{
  "num_hidden_layers": 13,
  "hidden_size": 192,
  "num_attention_heads": 6,
  "num_key_value_heads": 6,
  "head_dim": 32,
  "intermediate_size": 768,
  "vocab_size": 4096,
  "hidden_act": "tanh_gelu",
  "norm": "layernorm",
  "norm_place": "pre",
  "norm_eps": 1e-05,
  "positions": "learned",
  "qk_norm": false,
  "attn_scale": 0.177,
  "bias": "all",
  "tie_word_embeddings": true,
  "parallel_block": false,
  "init": "normal",
  "init_std_qkv": 0.0275,
  "init_std_o": 0.00539,
  "init_std_up": 0.0275,
  "init_std_down": 0.00539,
  "optimizer": "muon_variant",
  "learning_rate": 0.00505,
  "lr_mult_down": 2.0,
  "beta1": 0.9,
  "lr_head": 0.004,
  "max_grad_norm": 2.0,
  "warmup_steps": 200,
  "schedule": "wsd",
  "decay_fraction": 0.551,
  "decay_shape": "linear",
  "final_lr_fraction": 0.1,
  "batch_tokens": 16384,
  "max_seq_len": 1024,
  "doc_mask": false,
  "z_loss": 1e-05,
  "train_tokens": 159100000,
  "max_steps": 9711,
  "dataset": "wikipedia_en"
}
MLP neurons of a small language model. Each row is named by its layer, matrix (up: input weights) and neuron, and shows model dimensions 16-143. Each number is 50 + 15 x the weight over its row's rms, rounded and kept within 0 to 99.
Before each neuron's rows, "fires on" lists the tokens most often at its 100 highest values on Wikipedia text that the model never trained on.

fires on: " to", ":", " rece", "8", " assist"
L4.up449:39 61 63 44 39 59 48 60 80 47 51 52 26 40 50 36 42 38 54 39 76 42 41 30 30 48 43 59 46 34 51 58 23 56 46 63 61 38 17 67 40 61 61 74 84 53 44 66 51 51 55 60 38 41 49 86 06 52 58 62 42 58 47 60 58 47 53 45 59 61 60 54 44 58 36 48 56 56 41 77 58 30 55 50 25 49 75 43 34 57 71 54 48 60 41 53 40 87 38 53 40 29 53 42 64 42 45 53 72 67 64 64 62 58 50 67 64 38 43 11 52 36 66 42 44 32 30 48

fires on: " m", " great", " high", " hig", " large"
L10.up149:38 37 58 30 29 47 62 62 52 47 41 52 65 72 31 75 51 34 48 45 47 62 39 39 34 56 56 80 55 57 52 26 44 61 64 43 39 45 41 51 53 58 42 56 41 65 68 31 33 56 31 39 55 44 61 65 34 65 29 16 36 33 56 60 61 81 59 67 47 52 60 53 63 14 42 47 49 37 74 55 39 40 25 53 40 49 67 54 40 43 31 42 47 23 63 49 46 86 43 55 30 63 60 58 65 64 51 57 65 54 77 69 42 79 60 51 53 45 38 41 38 49 28 29 64 57 59 45

fires on: " K", " of", "ing", "an", " bank"
L8.up215:42 56 56 37 83 59 29 29 56 51 64 41 58 47 62 53 86 59 76 61 45 43 51 55 56 90 55 58 24 58 72 13 67 71 61 53 70 55 40 23 56 35 38 39 49 59 33 31 63 33 06 57 50 54 55 57 64 62 50 38 73 49 61 38 40 56 51 48 46 32 39 52 41 73 48 59 41 36 52 50 69 54 54 32 76 56 40 43 38 79 63 36 69 73 60 50 56 56 31 83 60 41 43 31 46 69 45 61 48 40 66 33 53 79 37 30 55 31 35 42 61 77 27 54 72 29 63 33

fires on: ".", " (", " |", "-", "E", "R"
L4.up166:78 27 30 57 43 30 61 63 62 58 75 43 45 65 41 21 69 52 28 53 55 54 67 61 49 82 49 80 33 76 35 35 49 41 37 63 43 58 59 47 12 66 83 56 86 38 47 54 33 33 72 39 67 41 45 59 44 41 56 47 19 68 71 69 59 43 62 46 58 45 43 50 29 65 74 34 50 27 47 54 48 75 53 35 51 53 30 62 54 38 40 43 53 22 28 48 55 36 32 44 62 17 43 63 16 48 62 32 39 71 24 36 32 64 44 67 52 55 27 19 41 45 69 66 58 44 52 57

fires on: " ", "-", ".", ")", "19"
L2.up566:52 33 36 46 42 59 29 31 13 38 34 15 24 54 56 18 65 43 53 49 58 51 35 41 59 49 78 70 53 36 16 58 22 58 54 37 74 67 54 46 68 42 60 56 43 67 51 57 52 69 82 46 48 50 59 71 71 38 41 34 42 41 54 44 54 45 44 50 63 76 66 12 61 60 47 16 37 56 58 55 57 46 43 14 50 54 36 59 43 38 46 59 42 29 60 48 57 27 52 49 52 67 42 62 39 57 62 37 27 42 41 62 59 28 44 38 61 56 65 34 45 50 63 53 63 32 91 47

fires on: "/", " called", ":", " Website", " named"
L2.up648:50 62 50 60 83 56 64 36 37 37 48 50 43 24 41 50 47 57 56 41 50 53 34 46 60 48 53 51 65 58 65 21 31 56 55 41 82 72 47 40 75 74 78 41 36 27 68 42 61 55 50 36 70 57 71 50 30 40 47 27 74 30 20 47 50 37 58 47 54 46 57 66 33 69 26 57 51 35 82 42 59 50 49 47 42 59 54 46 46 69 66 49 58 55 29 53 21 66 48 72 50 43 47 54 45 63 24 42 63 48 40 66 39 55 59 43 65 57 67 28 43 20 46 67 60 43 84 47

fires on: " ", "1", "2"
L4.up731:45 73 38 42 57 69 42 60 65 30 40 00 76 51 68 27 68 32 27 55 62 43 47 78 61 47 59 52 32 65 58 53 41 46 64 34 83 65 86 45 62 67 78 60 32 65 53 70 41 63 36 45 58 47 47 66 49 37 49 39 48 48 59 53 51 58 54 49 44 78 43 40 53 74 33 66 69 52 33 54 32 31 41 58 44 41 60 64 63 53 59 57 64 45 37 59 34 17 64 47 55 58 46 47 41 55 56 67 52 27 73 42 52 37 31 29 54 68 32 25 54 48 93 64 61 41 58 53

fires on: " that", " for", " (", "'", " who", " of"
L3.up536:68 64 25 59 72 53 28 29 77 32 62 29 28 70 40 92 34 72 50 39 48 43 72 43 46 54 71 67 74 53 44 44 63 53 69 63 40 13 49 63 59 45 50 77 80 49 28 58 64 56 74 46 53 35 55 27 67 37 30 57 37 57 91 58 52 65 56 43 60 53 41 51 30 60 44 61 48 44 52 37 49 65 41 28 43 39 66 39 45 57 50 51 59 47 61 44 59 57 40 23 33 45 38 55 61 41 42 42 49 34 43 63 22 26 38 37 51 33 62 34 37 72 54 53 51 30 58 43

fires on: " |"
L3.up187:60 46 23 43 43 44 56 49 65 49 28 38 45 52 47 47 77 31 61 36 78 40 47 46 55 37 29 36 40 32 65 44 60 40 66 46 58 60 58 59 62 62 86 48 62 11 72 39 49 57 64 67 55 39 59 38 49 22 24 29 45 78 51 64 84 65 49 63 47 34 34 38 57 49 38 33 58 39 48 54 63 54 44 39 59 49 66 56 62 43 39 57 64 19 54 22 57 56 72 44 65 38 27 52 53 37 37 58 39 58 42 37 67 71 66 48 76 44 59 73 40 50 54 65 66 35 46 76

fires on: " ", "19", " r", " sc", "18"
L6.up657:65 99 54 78 46 54 65 29 23 50 71 47 83 59 52 56 68 44 65 21 72 54 49 50 70 21 59 67 42 28 31 63 54 46 42 30 71 60 39 59 45 64 55 38 55 71 83 25 45 26 58 47 37 62 73 25 53 42 52 51 55 32 43 46 43 51 54 82 51 78 56 68 33 43 38 43 49 37 72 50 69 43 50 26 48 36 52 54 54 40 60 38 56 28 38 30 73 74 37 48 62 47 31 41 54 72 38 53 51 47 44 79 59 48 58 40 56 45 58 52 43 11 31 36 18 70 47 48

fires on: ".", "\n", "-"
L3.up655:56 45 65 45 64 57 76 52 45 71 46 41 42 60 73 49 41 34 63 72 77 66 84 32 73 58 46 93 31 49 64 48 45 65 54 31 51 56 66 62 43 69 50 62 33 42 56 60 51 66 56 50 49 39 40 56 38 49 40 35 37 36 45 53 44 21 41 48 35 37 39 59 50 58 32 40 57 44 48 54 68 35 00 33 46 41 14 63 64 42 76 40 53 42 40 41 73 49 42 28 64 85 54 61 46 67 62 48 61 53 43 34 40 64 48 51 36 31 44 65 48 40 39 44 84 42 81 61

fires on: "|", "\n", "===\n\n", ")\n"
L4.up255:51 27 38 65 80 40 53 44 73 73 51 49 71 77 38 52 31 51 24 64 61 29 61 23 95 30 78 70 30 25 72 43 49 58 49 44 47 56 61 57 56 51 69 51 14 44 55 39 46 52 52 51 56 38 23 44 46 38 71 54 34 54 52 60 27 34 46 30 57 57 25 66 45 55 25 71 52 53 51 26 27 58 18 08 72 52 14 54 71 49 71 62 63 52 61 27 58 25 54 60 46 54 46 59 40 68 38 62 45 50 54 44 46 53 40 35 45 48 55 79 41 38 49 72 55 54 33 51

fires on: " (", ":", " as", " for", " –", " "
L4.up135:53 60 42 33 42 55 47 32 60 41 52 45 41 65 61 63 82 61 35 43 72 68 49 32 62 56 52 58 66 36 33 74 53 67 67 51 59 37 39 43 62 62 52 49 62 82 26 37 56 34 65 72 37 69 56 50 31 33 39 52 54 29 56 51 63 64 42 41 58 65 44 71 44 53 39 52 17 64 49 50 50 74 52 40 30 62 49 25 44 24 47 39 49 40 16 56 50 48 45 58 46 47 44 62 71 35 29 09 44 31 40 55 35 42 64 61 47 70 55 42 44 52 63 42 36 57 58 51

fires on: " |", "t", "r", " rep", "T"
L10.up665:67 49 14 32 65 25 40 64 22 62 37 17 58 57 73 37 36 38 33 35 78 29 28 40 38 48 59 69 34 35 59 59 58 54 48 43 63 48 66 63 54 70 41 32 38 22 52 57 34 45 71 31 41 62 55 34 52 54 37 38 41 53 55 84 54 36 30 57 51 46 47 86 54 18 62 33 48 69 35 49 72 56 54 34 74 59 38 66 56 47 61 72 38 67 60 57 37 34 61 65 78 40 58 59 62 47 43 73 34 36 17 55 25 62 46 16 28 48 41 50 42 63 22 62 59 37 52 51

fires on: "T", " int", " Matt", "t", " tr", " press"
L8.up66:61 18 32 48 19 26 63 57 67 78 35 16 51 58 89 59 48 75 53 71 64 62 21 26 32 28 41 72 56 50 48 39 67 57 40 30 59 66 49 48 53 59 55 54 62 52 46 63 27 47 60 57 41 54 54 39 61 51 55 42 36 46 34 55 61 46 29 44 64 33 51 57 62 56 53 31 78 59 44 40 42 55 24 50 61 34 91 21 60 44 73 77 88 50 66 39 49 68 41 56 50 40 42 55 32 22 25 44 45 41 49 51 47 83 41 44 51 40 52 40 50 48 51 65 75 51 53 73

fires on: ":", " •", "):", " →", "|", "ulation"
L2.up347:50 87 35 49 78 46 59 53 35 52 16 56 44 45 41 66 46 48 32 49 43 34 49 37 45 84 58 68 31 48 40 47 57 59 40 47 38 41 57 64 42 31 23 43 43 54 36 59 35 52 58 34 29 53 73 51 43 25 49 63 61 50 76 48 74 57 55 28 59 58 48 57 42 53 28 57 65 54 45 43 51 66 24 46 60 67 54 51 36 63 51 68 49 46 43 63 36 60 49 58 74 79 31 64 22 35 20 25 64 61 48 40 68 44 55 55 58 38 28 60 57 70 28 56 97 62 00 42

fires on: "c", "ow", " of", "/", "an", "."
L6.up33:63 54 74 42 56 19 50 42 41 56 40 33 74 56 43 53 70 39 52 87 65 54 43 65 40 68 65 54 59 53 81 55 58 33 51 71 38 69 76 48 32 32 45 39 60 29 36 42 80 44 57 68 37 33 55 45 44 25 63 45 78 42 60 57 59 56 31 12 58 54 63 79 58 45 33 45 37 46 55 44 82 39 57 32 46 63 38 41 24 39 60 44 64 64 60 48 38 23 42 72 45 46 32 47 64 67 22 26 51 41 61 45 64 79 33 51 80 29 45 50 65 48 67 45 47 50 74 57

fires on: " m", " t", " c", " of"
L8.up737:76 75 53 58 45 71 66 45 56 73 33 55 65 58 50 50 56 63 37 66 61 34 57 59 54 28 73 48 59 36 36 38 52 59 74 25 48 67 14 70 49 38 48 71 72 35 42 26 47 41 43 50 53 45 59 51 44 51 51 37 36 51 24 45 23 55 70 44 62 45 57 61 39 38 60 38 42 63 28 53 62 56 22 43 41 63 99 53 63 28 36 60 42 22 86 34 30 32 40 52 50 33 78 43 51 54 60 70 50 55 51 73 59 49 74 62 57 52 54 33 22 44 80 21 62 26 78 44

fires on: " Sw", " Olymp", " Athlet", " play", " mov", " Atl"
L3.up727:41 56 41 71 56 64 63 33 68 34 48 77 40 64 52 72 36 53 51 53 25 80 24 28 69 27 33 44 37 33 37 54 49 32 36 70 43 39 56 39 52 66 14 35 36 38 50 74 45 65 51 84 65 52 52 40 66 50 34 31 52 79 53 67 32 59 37 57 34 48 57 45 43 60 63 33 55 32 63 53 73 36 58 40 49 51 52 32 46 43 36 79 68 43 59 42 58 61 45 67 51 37 47 63 39 37 28 50 73 55 57 65 74 54 56 50 63 53 44 39 52 29 77 44 33 76 40 43

fires on: " \"", " on", " to", " as"
L8.up457:59 61 70 21 43 39 27 57 48 34 47 58 57 68 42 54 64 70 23 48 59 84 48 41 48 56 32 56 62 79 55 49 24 62 62 72 54 53 45 39 33 52 43 60 31 46 22 48 38 41 22 50 47 74 54 55 57 52 51 59 22 63 34 32 70 67 60 47 40 64 34 19 52 40 62 44 55 43 40 44 47 46 26 43 47 53 46 29 34 40 57 54 28 55 64 43 67 68 32 35 53 55 55 61 22 45 38 76 55 42 46 36 63 27 40 65 66 35 28 29 46 52 76 32 51 23 62 46

fires on: ".", " |\n", " |", ".\n", " ("
L10.up716:46 42 34 62 66 56 59 70 62 51 42 42 32 48 71 67 73 36 60 68 82 69 76 58 44 83 48 62 57 46 77 60 52 20 76 53 60 23 48 61 32 58 51 26 60 37 55 48 54 76 65 46 52 41 32 55 38 35 28 33 35 20 45 35 59 58 19 30 34 51 76 53 39 64 45 56 75 65 69 37 60 43 44 40 45 52 47 55 47 53 50 42 41 56 58 23 47 89 33 55 60 74 28 61 54 84 52 51 51 47 60 44 59 60 46 61 57 41 23 51 48 68 24 64 38 39 55 42

fires on: " ", "5", "%", "8", " two", " |"
L3.up450:64 57 36 54 37 62 56 46 44 26 41 46 51 39 89 26 55 22 68 61 77 22 31 77 50 72 38 60 52 59 49 55 37 28 44 46 70 78 56 55 80 55 52 48 21 48 74 45 66 65 42 51 40 38 64 42 51 36 47 59 52 42 75 43 46 65 57 61 27 47 48 39 40 73 36 63 58 41 66 62 44 42 31 38 55 67 47 71 48 54 71 67 46 55 81 54 42 55 44 46 36 49 67 36 48 38 51 28 66 26 46 32 77 71 53 39 81 64 43 46 33 43 73 40 80 27 51 35

fires on: " b", " B", " sc", " |", " Sc", " st"
L10.up734:45 55 25 59 50 24 84 54 76 53 35 76 45 58 50 60 23 39 44 49 69 24 33 38 43 63 57 47 36 35 48 54 59 52 61 41 64 34 50 45 23 46 48 44 68 37 49 33 76 77 87 64 75 72 38 40 44 27 69 34 55 54 60 48 79 57 64 51 64 60 40 44 57 59 14 62 32 66 42 40 46 33 76 39 41 52 58 74 55 51 37 75 73 54 46 22 54 51 57 53 57 76 70 74 51 32 41 81 50 63 42 52 50 56 47 58 70 64 62 34 34 62 31 32 50 52 39 68

fires on: " (", " '", "/", "-", "–"
L10.up701:71 74 31 40 51 59 41 70 63 32 50 47 48 49 39 47 55 36 41 45 52 49 59 45 49 57 60 46 39 52 43 65 49 15 27 78 37 44 46 70 61 57 62 23 65 47 61 44 46 29 45 50 55 36 30 52 43 40 45 59 43 50 75 68 33 72 23 68 51 56 39 62 69 65 58 13 28 41 66 33 68 56 40 40 71 63 52 48 57 34 20 40 32 45 43 56 59 40 26 49 54 54 69 79 38 60 64 22 68 46 97 34 40 30 39 64 48 45 80 33 50 44 57 75 61 32 59 39

fires on: " as", " by", "e", "–", "u", " |\n"
L10.up623:68 51 36 58 65 65 63 38 48 60 65 36 65 51 62 55 57 25 64 49 39 44 54 69 27 39 64 60 29 59 47 19 54 59 59 71 76 42 45 44 53 28 55 45 34 56 20 34 49 46 40 53 43 64 33 57 27 36 51 39 32 50 29 58 55 66 55 44 28 53 20 39 78 39 58 51 58 49 22 39 80 52 62 64 20 34 52 43 54 31 84 67 43 51 40 42 76 55 32 58 70 73 32 35 40 47 52 59 62 56 63 64 48 50 53 24 66 70 67 26 78 34 30 16 59 33 63 54

fires on: " both", ":", " •", " UTC", " them"
L3.up477:73 46 51 40 46 63 51 42 36 71 55 60 26 53 46 41 72 58 20 32 55 54 41 30 57 43 31 16 45 50 52 35 41 47 25 47 43 37 38 41 64 51 65 21 54 49 35 59 48 38 74 44 60 43 75 38 51 44 50 36 58 75 64 59 59 61 73 39 51 40 71 46 51 38 17 33 55 51 53 50 50 77 49 70 72 91 58 60 45 46 22 47 45 56 35 59 52 79 58 50 52 60 49 55 26 44 49 36 45 36 64 25 61 29 46 73 51 56 03 28 36 48 37 47 40 64 32 41

fires on: ")", " ", "\""
L4.up572:43 43 49 62 46 25 62 52 43 56 26 32 74 53 64 35 39 50 32 56 57 48 52 41 79 28 36 60 55 51 59 60 20 56 60 37 68 79 89 53 69 39 39 62 48 47 71 34 48 46 61 78 35 56 41 37 28 54 49 29 18 34 64 70 15 57 22 81 74 50 49 40 39 60 44 33 50 39 36 40 37 16 27 32 47 24 61 70 55 62 61 64 63 40 39 49 56 29 69 53 51 55 34 40 45 58 38 78 27 51 52 56 35 40 32 44 47 67 71 36 37 69 66 78 45 39 74 38

fires on: ":", " '", ":\n\n", "/", ");"
L2.up575:31 54 49 46 68 49 60 31 34 54 61 72 37 28 62 60 27 19 68 57 33 44 33 81 47 47 53 49 58 25 62 60 61 50 41 52 55 45 27 45 63 45 42 33 71 57 57 46 57 59 42 62 47 39 47 54 69 35 54 37 86 39 22 55 62 41 50 71 43 53 23 51 32 70 84 43 84 63 80 41 65 45 41 59 55 63 42 37 37 39 62 39 43 38 58 35 32 55 48 72 60 54 21 59 37 40 58 41 56 80 53 87 60 34 68 55 42 55 51 48 22 37 46 58 62 46 77 67

fires on: ")", " |", "),", ");", "%", " team"
L4.up173:59 75 52 36 72 50 56 34 51 41 36 38 66 52 53 64 64 35 49 26 66 27 28 51 63 77 61 38 51 50 60 32 69 38 64 52 55 45 52 15 48 22 65 74 61 41 40 53 99 35 37 57 41 75 42 20 62 15 76 55 34 50 47 50 53 75 68 52 64 35 46 44 50 67 34 30 48 40 51 42 62 48 56 59 47 50 63 48 64 37 73 70 38 35 60 36 42 29 40 34 14 34 19 75 53 30 25 41 55 77 50 55 55 56 74 54 38 62 49 51 32 60 61 58 53 46 24 62

fires on: "19", "20", " this", " im", " sc"
L2.up156:49 54 40 67 48 78 70 51 18 42 20 57 68 34 64 73 54 41 88 28 77 42 58 61 58 43 42 35 32 56 26 51 41 50 47 46 73 73 31 57 55 64 51 42 54 40 51 37 68 29 39 20 53 43 41 32 65 65 57 58 49 45 24 65 67 69 49 32 64 43 57 52 50 25 52 51 36 73 82 69 30 45 60 11 44 67 32 39 46 50 67 70 47 53 39 45 43 62 52 47 42 42 59 37 41 60 53 84 83 27 61 75 57 42 25 21 38 29 52 41 74 42 34 54 38 47 56 63

fires on: " m", " c"
L4.up640:36 35 54 70 19 50 39 50 64 15 56 58 36 34 37 59 62 52 39 50 37 49 73 50 61 56 48 85 42 39 43 38 50 77 63 48 44 37 28 38 61 48 53 46 59 52 65 62 50 35 54 31 30 46 57 68 56 68 60 41 42 38 48 32 46 51 74 39 77 43 75 77 33 28 54 45 51 47 32 00 35 57 28 57 37 56 56 42 31 36 74 64 79 43 57 53 26 62 32 31 36 37 47 49 62 47 80 39 42 78 45 70 50 57 34 60 44 40 63 25 48 33 48 57 62 47 45 46

fires on: " |\n", " the", "ec", " an", "–"
L10.up643:59 22 50 38 57 73 56 51 56 32 57 33 75 53 47 39 56 30 47 71 22 51 81 49 77 82 67 65 50 69 34 41 43 53 15 71 42 44 40 57 60 26 51 32 60 47 53 43 66 67 63 41 21 53 56 36 22 46 29 39 47 77 72 69 45 46 47 41 37 53 66 66 63 39 69 27 63 50 56 75 50 75 41 44 43 16 64 31 35 51 63 47 50 66 38 36 74 64 35 30 64 51 57 37 67 35 57 78 33 50 53 50 46 39 50 59 59 42 60 38 69 16 38 54 33 23 41 82

fires on: " this", " This"
L2.up578:58 42 23 71 26 42 54 32 75 44 55 55 45 33 22 31 39 31 63 62 16 54 46 37 56 53 41 36 50 40 29 46 73 51 50 37 37 55 40 56 44 58 51 23 58 17 35 41 80 75 53 41 43 39 66 52 52 32 61 21 50 73 58 63 69 35 67 77 50 58 37 30 38 52 48 50 34 48 61 73 54 28 44 32 60 70 49 32 31 61 17 42 27 29 56 56 22 65 52 51 20 38 61 46 75 72 50 66 69 30 54 52 74 55 45 67 65 42 57 46 48 80 29 43 49 37 31 58

fires on: " with", " married", "1", " (", " like", " who"
L2.up600:28 60 22 64 66 78 50 39 41 67 60 45 71 52 82 48 46 36 57 56 56 45 61 56 51 28 47 44 68 66 50 87 39 47 45 50 44 58 35 15 36 31 72 46 68 66 72 27 63 43 41 69 27 55 33 81 55 53 44 52 60 14 51 61 54 45 64 54 48 67 50 55 33 45 62 35 36 73 43 39 70 88 32 43 81 24 52 48 76 47 26 40 45 32 35 44 38 56 42 57 55 46 61 55 60 46 20 78 30 51 44 59 77 50 58 41 27 16 79 35 53 56 61 53 43 51 42 69

fires on: "20", " ", " However", " the", "ely", " it"
L6.up334:44 66 60 47 34 57 48 54 38 58 48 62 24 39 26 31 23 38 42 43 43 62 41 40 72 44 35 45 71 71 46 39 58 41 68 56 52 29 45 58 34 43 80 76 59 44 54 59 62 71 55 00 58 33 65 57 35 69 61 46 55 41 35 19 59 77 36 46 28 48 49 52 72 46 48 58 50 63 45 67 68 43 36 42 45 55 44 50 55 41 58 23 49 45 27 41 57 29 50 62 45 43 24 71 38 33 28 90 43 60 58 65 73 73 47 55 67 48 39 33 13 41 43 76 42 34 60 33

fires on: " the", " and", " of", " "
L4.up676:24 39 46 47 25 48 60 51 35 23 28 41 45 36 45 32 47 55 48 77 39 73 51 38 92 39 21 72 39 48 57 33 46 41 42 45 24 71 35 49 46 82 43 59 47 41 49 41 63 77 57 65 55 53 49 42 83 65 69 33 55 54 47 16 52 38 10 54 48 30 78 64 75 38 61 59 60 51 58 56 71 05 37 48 38 47 15 62 58 40 45 55 67 62 66 69 62 52 44 51 55 59 13 68 47 44 50 58 52 70 58 50 52 62 34 56 48 65 64 51 40 23 37 53 54 45 53 71

fires on: ":", " the", "):", ";"
L2.up39:52 65 40 52 48 67 34 45 32 51 28 60 61 66 30 46 62 71 73 31 66 68 39 44 50 42 65 38 37 17 39 34 51 45 31 59 44 41 58 66 44 36 62 59 41 52 60 53 57 69 72 54 37 38 32 38 51 42 65 53 65 67 30 40 71 51 47 48 49 24 46 41 39 81 31 48 65 57 56 63 63 70 26 65 61 66 52 38 45 45 25 27 30 23 41 61 61 69 87 37 41 81 31 71 27 53 52 34 63 66 71 58 46 48 66 62 55 53 53 72 58 74 60 44 53 57 18 32

fires on: " to", " of"
L4.up63:58 57 58 54 36 32 33 30 66 36 26 54 36 17 32 37 71 35 65 56 72 64 53 41 52 75 82 48 45 23 42 50 61 47 45 59 50 64 51 63 46 31 51 55 73 66 38 59 29 52 43 57 41 39 34 63 55 28 69 34 42 60 42 67 48 36 69 50 40 39 57 48 67 75 53 30 53 35 53 68 36 50 47 38 68 53 54 46 37 46 50 29 58 43 29 69 41 65 34 48 65 33 53 47 50 35 48 38 70 50 76 74 39 55 55 63 72 26 77 61 80 27 48 39 59 56 46 20

fires on: " Th", " th", " Wh", " wh", " sk", "Wh"
L2.up391:48 59 44 53 68 32 38 61 63 26 51 58 47 23 37 57 59 47 53 34 55 20 44 66 60 36 43 42 33 54 73 71 57 69 39 54 56 48 72 60 55 79 54 67 51 48 66 50 37 52 41 61 37 12 54 31 49 36 75 60 46 27 79 68 61 55 59 70 52 39 40 41 51 44 60 73 53 65 62 64 29 25 48 42 26 39 39 56 44 54 31 35 46 59 16 31 50 40 61 48 62 63 48 41 41 47 85 67 44 39 52 61 35 45 26 47 68 33 54 33 74 48 37 56 46 47 50 90

fires on: ".", " that", " met", ",", " ft"
L2.up516:82 44 45 47 36 63 67 63 33 44 53 50 36 66 24 36 79 55 31 44 37 42 42 76 32 50 57 61 60 13 56 46 70 67 61 40 52 46 12 54 60 60 30 45 59 41 55 45 75 34 60 71 38 34 70 48 73 12 44 57 23 52 44 43 75 51 31 65 90 57 42 32 55 44 47 33 44 69 48 57 44 70 60 55 41 56 55 53 12 40 34 49 50 52 39 29 15 40 61 48 35 42 71 48 57 63 60 41 71 45 50 30 65 68 48 43 49 18 65 57 71 55 57 43 59 43 69 84

fires on: ",", " and", " that"
L4.up507:73 51 53 65 48 58 36 57 50 44 41 55 48 74 18 37 52 60 59 38 55 51 51 63 25 40 46 52 89 63 80 73 43 72 34 35 36 20 22 58 62 48 40 55 57 32 46 68 80 36 41 53 70 41 72 49 39 39 57 55 52 50 06 39 74 50 64 81 65 51 24 61 54 57 57 15 36 60 55 32 45 43 52 56 33 65 67 54 15 57 59 74 60 60 17 38 46 41 61 60 51 62 64 48 36 33 74 39 78 56 51 51 42 59 53 70 46 24 37 33 43 53 24 47 70 21 58 43

fires on: " -", " as", ":", " –", "):"
L3.up138:70 45 19 60 43 62 57 44 58 64 32 61 31 63 50 54 70 36 74 34 72 64 79 27 40 35 56 53 24 36 47 63 47 54 35 43 47 90 33 77 42 56 34 36 29 50 61 54 36 46 60 41 25 73 37 48 49 33 66 39 68 62 61 43 87 51 47 41 36 38 55 56 61 42 48 41 38 49 41 30 62 45 35 53 44 56 17 41 48 48 40 40 63 51 65 60 48 67 49 57 57 65 17 58 29 43 51 32 52 75 54 27 52 47 58 65 66 60 35 75 51 34 07 30 66 64 33 36

fires on: "."
L8.up671:47 55 49 37 63 77 59 61 45 77 48 59 40 32 63 43 24 26 74 68 60 82 62 55 51 74 54 69 26 49 62 47 44 41 62 42 44 42 35 35 37 47 45 43 24 44 50 38 51 30 60 82 69 38 42 56 72 39 22 56 12 35 66 47 61 33 52 46 62 62 46 41 38 59 28 67 41 37 56 32 46 40 23 55 59 48 52 36 59 20 50 84 60 50 39 23 72 46 58 44 39 78 54 67 62 45 31 30 40 61 49 57 41 55 43 49 43 76 28 54 62 54 55 64 79 42 47 68

fires on: " m"
L10.up384:36 31 53 43 78 66 45 69 43 63 64 53 67 60 58 54 28 39 44 16 27 68 56 44 44 38 47 45 54 69 21 25 66 61 46 46 51 42 34 41 84 45 59 48 77 43 40 50 36 60 30 42 43 23 74 33 52 46 44 37 37 21 50 47 43 47 69 27 55 45 62 69 57 21 92 41 50 79 39 39 36 42 36 56 34 31 87 53 56 40 65 56 25 30 41 40 63 79 60 39 40 48 41 40 56 30 51 44 57 55 53 73 72 62 36 62 55 57 53 37 39 47 57 49 53 56 59 33

fires on: ",", " that"
L3.up210:46 66 55 43 54 44 65 65 44 37 48 49 78 64 42 61 71 52 58 24 76 52 47 56 27 74 46 43 40 46 43 57 47 51 56 52 33 59 58 39 48 42 39 58 35 29 32 60 48 55 42 66 80 22 75 35 62 28 27 47 61 65 22 64 67 75 60 78 59 44 38 39 87 56 75 30 49 76 43 39 81 35 54 55 56 44 47 36 45 35 73 71 51 37 38 19 19 41 60 53 31 45 64 36 61 41 26 57 32 60 53 39 61 69 55 36 26 31 35 40 49 37 73 49 31 32 60 50

fires on: " that", " who", " which", " Ad", " Under"
L3.up484:58 57 53 52 82 50 43 38 51 46 43 66 28 73 45 62 51 54 39 31 53 71 51 80 76 52 48 57 60 49 68 48 59 63 38 63 27 24 14 44 32 18 27 53 54 38 75 83 43 46 49 36 50 23 57 53 26 15 67 49 12 71 78 58 50 46 59 52 78 62 55 55 43 45 56 43 24 29 65 47 51 41 45 53 59 72 63 51 36 31 37 60 31 33 82 41 42 27 43 52 56 48 61 50 46 54 55 24 39 40 38 58 42 46 54 51 54 54 52 44 34 56 45 51 67 67 62 39

fires on: " as", " in", " on", " for", " with", "or"
L4.up1:66 56 56 85 37 51 42 38 57 34 31 43 65 64 57 31 52 47 13 66 63 62 59 47 29 55 56 58 63 76 39 63 59 57 36 64 48 60 78 59 56 32 56 63 33 45 28 61 63 42 43 46 31 41 40 44 45 25 60 40 43 51 74 39 63 55 56 34 28 71 51 53 64 86 62 47 28 78 29 44 54 33 40 52 60 20 47 41 49 60 27 79 40 43 37 62 64 53 57 36 34 58 43 56 36 81 51 56 55 29 52 43 45 35 44 75 41 29 33 32 71 67 69 20 50 46 56 25